config = dict(
    n_layer=13,
    d_model=256,
    n_head=2,
    n_kv_head=2,
    head_dim=128,
    d_mlp=512,
    vocab_size=6056,
    activation='gelu',
    norm='layernorm',
    norm_place='pre',
    norm_eps=1e-05,
    positions='alibi',
    qk_norm=False,
    attn_scale=0.0884,
    bias='all',
    tie_embeddings=False,
    parallel_block=False,
    extras=['capped logits'],
    init='normal',
    init_std_qkv=0.0255,
    init_std_o=0.00499,
    init_std_up=0.0255,
    init_std_down=0.00353,
    optimizer='adamw',
    lr=0.00149,
    beta1=0.9,
    beta2=0.99,
    weight_decay=0.22,
    lr_head=0.00564,
    grad_clip=0.5,
    warmup_steps=312,
    schedule='wsd',
    decay_fraction=0.794,
    decay_shape='linear',
    final_lr_fraction=0.0,
    batch_tokens=[32768, 65536, 98304],
    seq_len=1024,
    doc_mask=False,
    train_tokens=304000000,
    steps=5210,
    dataset='wikipedia_en',
)
MLP neurons of a small language model. Each row is named by its layer, matrix (up: input weights) and neuron, and shows model dimensions 160-223. Each number is 50 + 15 x the weight over its row's rms, rounded and kept within 0 to 99.
After each neuron's rows, "fires after" lists the tokens most often just before its 100 highest values on Wikipedia text that the model never trained on.

L8.up444:56 63 46 31 35 56 45 55 66 22 30 51 49 43 40 36 56 49 77 65 46 53 46 59 41 89 56 39 59 59 51 40 11 46 20 91 70 24 57 46 44 70 39 54 53 44 61 52 69 80 41 71 61 48 39 23 61 30 77 45 59 64 38 42
fires after: " to", " he", " not", " had"

L5.up44:42 50 35 72 51 60 50 45 51 48 67 58 45 27 56 31 53 60 47 33 61 40 41 20 40 29 45 62 49 58 50 43 16 38 54 63 36 71 37 33 39 34 58 65 34 49 68 56 46 66 73 58 45 47 45 67 79 13 65 48 52 69 57 25
fires after: ","

L6.up244:41 47 93 42 57 56 51 45 34 66 59 38 34 47 71 73 56 28 31 57 34 15 49 43 40 50 55 29 57 56 56 07 16 57 58 60 45 58 64 56 31 44 57 42 53 61 63 66 36 58 37 44 38 54 85 41 32 71 57 75 41 46 64 60
fires after: ".", "0", "5", "1", " ."

L8.up166:42 51 63 57 62 41 44 60 25 57 38 50 40 89 70 58 45 40 48 45 66 56 77 44 34 44 45 62 38 67 40 29 74 08 50 42 25 55 44 04 41 66 52 57 69 84 67 69 42 82 66 61 54 44 35 44 62 48 47 41 25 56 71 74
fires after: "0", "4", "9", "7", "5", "8"

L10.up325:65 64 39 94 51 59 50 47 60 61 64 54 30 00 50 45 52 45 44 50 52 66 53 42 57 46 44 44 55 49 83 38 65 35 36 59 15 55 50 48 48 18 40 50 37 60 38 45 36 54 51 46 59 47 69 64 62 48 66 38 45 60 49 40
fires after: " S", " M", " Y", " J", " X"

L9.up274:45 37 29 64 41 53 38 54 55 65 51 48 38 45 09 40 60 73 52 45 50 56 39 55 53 49 88 54 87 74 39 49 59 50 41 52 59 34 55 18 38 32 43 22 29 39 60 41 43 53 82 41 35 67 49 46 48 43 52 70 40 74 15 42
fires after: " the", " his"

L9.up5:63 41 81 52 60 60 54 11 61 36 29 39 41 55 56 47 75 32 26 52 62 33 52 65 46 31 63 36 45 60 64 64 53 51 33 41 60 46 60 63 22 46 59 31 48 47 58 44 65 59 37 36 24 64 63 65 63 40 36 60 40 41 47 34
fires after: " |", " (", "|", "\n", " P", " "

L8.up204:49 55 58 60 49 49 55 57 45 30 50 45 46 04 47 59 54 56 65 41 61 59 12 58 48 38 27 51 58 58 68 56 44 39 59 43 51 46 44 34 45 11 28 49 34 40 52 25 47 77 27 52 59 47 43 64 33 58 91 34 31 34 38 64
fires after: " ", " P", " C", " V", " M"

L10.up191:35 15 36 76 46 33 62 63 42 74 48 57 68 52 43 39 42 62 74 59 63 72 04 68 53 00 54 38 45 67 67 58 74 35 61 48 61 58 51 48 44 49 20 62 32 76 43 31 54 62 49 38 28 44 56 59 62 60 55 65 35 49 56 68
fires after: " F", "0", " f", "1"

L5.up339:52 50 75 58 70 48 35 65 57 47 55 29 20 53 53 34 41 61 63 54 34 71 57 35 36 65 26 40 72 48 66 17 69 59 63 55 45 57 49 58 32 50 44 51 74 66 66 59 72 57 50 43 39 54 61 51 45 43 62 68 70 79 33 29
fires after: " |", "),", " a", " United", " Az"

L9.up177:11 47 52 50 69 66 30 15 69 38 58 49 48 29 23 69 52 67 54 42 76 70 42 44 59 56 71 48 68 72 68 64 43 39 46 73 31 54 53 52 43 37 57 33 41 70 45 44 57 66 69 39 47 57 59 71 39 56 42 57 50 59 41 52
fires after: " in", "F", "f", " N", "S"

L10.up182:52 79 47 67 64 46 77 32 56 69 57 57 78 41 72 22 49 65 62 61 56 40 09 70 18 35 67 39 46 64 45 69 40 32 34 38 54 71 38 38 38 42 56 57 47 30 27 25 52 55 52 34 34 46 46 25 60 58 16 66 49 66 47 49
fires after: " B", " G", " b", " R", "b"

L9.up238:40 63 42 68 75 64 46 48 45 69 37 55 51 34 50 23 51 66 64 56 82 58 14 55 62 62 41 56 71 46 51 25 41 39 49 58 24 47 50 39 32 32 67 42 40 40 37 48 51 72 34 37 61 37 32 52 36 40 36 68 25 35 35 66
fires after: " N", " U", "N", "f", " n", " In"

L8.up377:67 30 70 67 69 53 41 31 33 54 48 28 34 57 38 48 51 72 59 48 83 62 58 72 45 36 44 62 64 62 35 33 39 42 36 58 51 65 39 18 41 45 45 17 59 51 58 31 23 81 65 38 51 73 31 47 43 24 48 49 36 60 60 53
fires after: "0", "1", "9", "8"

L6.up346:28 53 76 53 53 51 46 43 46 47 55 17 12 33 57 52 29 40 48 40 62 29 48 86 53 52 49 75 53 59 77 27 34 50 58 47 58 43 29 28 46 52 28 45 56 51 51 40 50 47 57 25 54 55 80 62 28 59 82 37 39 84 23 41
fires after: "0", "8", "4", "5"

L9.up457:51 46 51 29 43 27 43 17 52 63 39 71 61 28 28 62 48 75 65 58 32 43 46 54 53 74 73 73 65 51 62 51 40 34 64 46 45 51 71 00 49 48 49 47 37 40 65 19 72 75 60 50 74 49 17 58 35 26 44 62 53 49 58 40
fires after: " to", " was", " be", " not", " had"

L9.up112:44 57 50 49 66 40 54 53 47 71 44 45 78 24 75 32 49 58 36 48 63 46 35 35 57 58 47 49 51 35 11 45 36 53 54 68 43 43 39 30 37 21 60 54 69 36 53 42 43 59 33 23 47 58 46 60 39 61 73 44 65 47 66 51
fires after: " E", "E", " e", " he", " Y", " H"

L10.up368:67 19 54 65 53 84 54 29 37 60 88 42 57 14 47 47 45 74 46 47 84 73 29 73 40 39 61 32 66 54 65 45 72 40 83 50 27 44 56 56 37 22 29 28 58 60 30 49 71 60 31 52 33 63 62 51 53 55 55 54 56 61 50 44
fires after: " V", " comp", " par", " Par", " F", "0"

L6.up56:55 52 70 69 69 72 17 37 27 37 63 61 29 48 38 11 54 42 70 46 77 27 46 43 71 43 63 48 60 34 57 65 80 46 48 43 60 65 48 58 46 45 43 18 38 66 37 30 68 38 41 36 36 53 56 70 27 51 21 57 46 64 62 34
fires after: " the", " in", " at"

L9.up165:44 22 60 70 48 38 51 66 43 63 40 51 44 28 50 62 53 31 70 19 36 28 67 21 47 54 52 52 50 42 52 37 25 52 70 47 32 64 33 51 40 38 89 51 25 42 68 31 22 77 59 59 34 49 40 86 53 35 66 37 72 52 52 55
fires after: " I", " en", " acc", " En"

L6.up307:71 49 50 46 72 41 18 55 41 45 69 60 51 51 52 54 32 22 66 52 62 62 43 43 69 69 30 41 55 36 38 31 44 38 47 75 46 11 30 52 41 66 66 70 48 58 53 80 52 52 40 34 03 62 36 33 79 38 57 60 07 52 49 36
fires after: " he", " and", " He", " to"

L6.up37:63 56 61 76 65 61 57 35 33 44 50 56 38 36 38 46 55 61 53 19 46 26 30 58 53 69 63 79 72 33 65 61 50 50 59 70 65 76 50 35 52 43 58 44 41 14 64 57 50 51 55 40 46 61 42 52 33 36 31 39 55 46 42 53
fires after: " the", " The", " G", "The"

L9.up418:55 56 65 21 55 25 54 40 54 51 49 68 35 29 39 50 39 40 59 31 53 42 33 52 30 53 38 48 45 54 29 19 35 37 32 75 78 55 59 49 47 78 77 43 47 41 37 57 57 67 54 10 56 51 46 72 54 43 70 43 57 51 32 73
fires after: " F", "ö", " O", " f", " ("

L8.up291:31 45 32 57 32 67 45 61 29 58 46 86 62 32 24 87 56 26 48 60 62 65 27 39 57 76 44 60 60 48 88 33 45 34 50 56 70 35 66 33 48 43 48 74 58 38 44 36 66 66 68 45 46 39 47 32 49 50 53 52 68 65 39 52
fires after: " to", " in", " conn"

L9.up222:37 73 50 32 68 45 41 27 78 21 35 57 39 32 56 24 64 58 43 26 44 51 36 53 40 24 54 50 41 40 52 51 57 31 69 61 37 49 53 55 35 61 52 29 69 48 34 60 68 57 48 42 29 47 49 55 54 49 61 55 42 87 57 31
fires after: "0", "1", "6", "9", "8"

L9.up41:33 53 60 47 64 74 41 26 56 23 56 45 46 24 36 56 36 73 46 52 55 66 28 67 55 32 40 29 39 39 67 63 53 20 24 73 45 26 63 65 37 26 18 31 34 58 26 56 49 58 36 63 47 55 51 61 42 39 57 47 43 59 54 63
fires after: " P", "P", " g", " C", "G"

L6.up77:30 58 79 45 46 28 39 41 54 49 63 47 54 63 27 45 46 71 37 24 54 52 49 62 65 56 39 57 67 55 60 39 52 26 57 53 45 61 32 55 44 63 48 52 82 74 37 59 76 39 47 54 22 52 39 43 54 32 27 53 39 67 38 57
fires after: "0", "1", "4", "7", "5"

L9.up283:43 31 59 78 41 61 33 47 57 54 27 42 46 46 51 57 24 61 50 24 40 35 28 38 45 57 56 74 36 50 48 32 36 38 77 63 58 36 65 23 54 23 64 50 44 67 49 29 48 67 62 39 24 52 43 36 58 56 54 44 51 49 47 57
fires after: " Al", " Mar", " Carl", "Al", " Ben"

L10.up366:61 62 49 75 64 20 19 49 44 67 62 61 54 36 26 37 71 71 64 44 59 63 33 34 38 22 89 31 84 60 39 48 40 31 78 46 44 60 40 47 41 39 39 20 55 51 49 50 35 58 78 42 26 28 31 64 55 36 62 62 17 62 63 48
fires after: "0", " the", "9", "1", " n"

L9.up330:44 43 42 55 54 34 31 61 58 63 48 47 47 33 23 61 42 58 85 67 76 46 34 63 59 35 73 34 53 62 43 68 73 39 50 39 40 35 33 52 33 26 32 10 52 24 25 37 50 63 49 50 58 33 51 52 53 37 59 43 37 48 61 72
fires after: "-", " F", "math", "F", " re", " f"

L6.up136:37 49 56 55 62 66 51 47 58 40 58 24 53 37 66 31 36 41 56 20 72 59 45 45 59 64 58 56 65 50 46 61 37 08 62 40 54 47 48 45 42 56 61 41 75 34 65 64 55 76 49 51 68 46 44 56 35 66 48 38 58 42 36 60
fires after: " the", " The"

L6.up187:69 52 78 67 53 73 26 47 17 44 47 55 00 42 58 18 48 39 24 41 39 64 38 51 48 62 72 33 56 69 56 36 65 48 51 60 55 46 51 50 27 58 47 37 73 50 52 46 23 62 59 21 47 45 46 32 27 37 37 86 39 87 54 37
fires after: "1", "0", "2", "9", "5"

L9.up24:63 40 39 83 30 46 25 41 33 58 72 43 64 70 45 55 53 33 70 44 43 46 60 59 29 80 47 53 59 57 53 51 51 50 33 47 69 79 23 43 47 43 74 46 48 43 75 48 50 50 77 25 38 42 51 48 58 37 27 55 34 69 43 00
fires after: " |", ",", ":", "ul", "k"

L10.up419:55 64 47 59 56 54 32 10 70 49 70 56 46 62 76 42 20 52 30 42 55 39 48 76 57 78 68 65 43 44 78 60 53 48 39 40 63 47 66 36 40 39 25 34 27 58 47 36 45 65 71 53 41 59 34 78 43 51 67 48 47 62 47 40
fires after: " t", " ch", " ", " s", "s", " As"

L10.up379:48 19 54 51 48 41 53 55 42 51 34 78 46 37 23 44 64 68 75 39 47 51 11 43 27 38 51 29 46 57 64 50 39 37 42 76 45 27 40 50 36 30 48 52 46 29 65 20 54 74 15 39 30 49 42 58 45 67 83 50 53 41 35 71
fires after: "1", " U", "B", " Gar", "Ar"

L9.up370:65 56 23 63 47 47 50 38 59 20 51 53 23 34 49 46 44 81 42 37 62 53 12 20 62 56 46 22 48 52 51 53 39 39 47 57 58 56 67 65 37 48 77 56 41 37 40 43 48 50 52 16 47 42 44 45 54 39 34 68 58 53 43 67
fires after: " U", " N", " I", " E", "E", " S"

L9.up213:45 71 59 62 63 71 41 29 47 37 44 37 38 22 41 49 74 50 51 51 70 42 28 51 31 49 37 57 38 37 50 25 66 47 27 57 27 65 43 44 48 41 50 20 60 52 55 49 64 35 51 30 62 56 48 65 39 33 40 48 42 59 40 45
fires after: " F", " P", " M", " f"

L9.up435:63 39 61 40 58 36 37 43 68 51 64 39 15 09 47 43 31 70 42 49 82 46 48 50 37 46 29 46 40 61 64 65 59 45 63 44 60 65 50 33 44 27 46 33 25 34 38 51 45 42 72 53 16 65 29 65 59 64 43 67 28 72 48 49
fires after: " ", "s", "S", ",", " s", " U"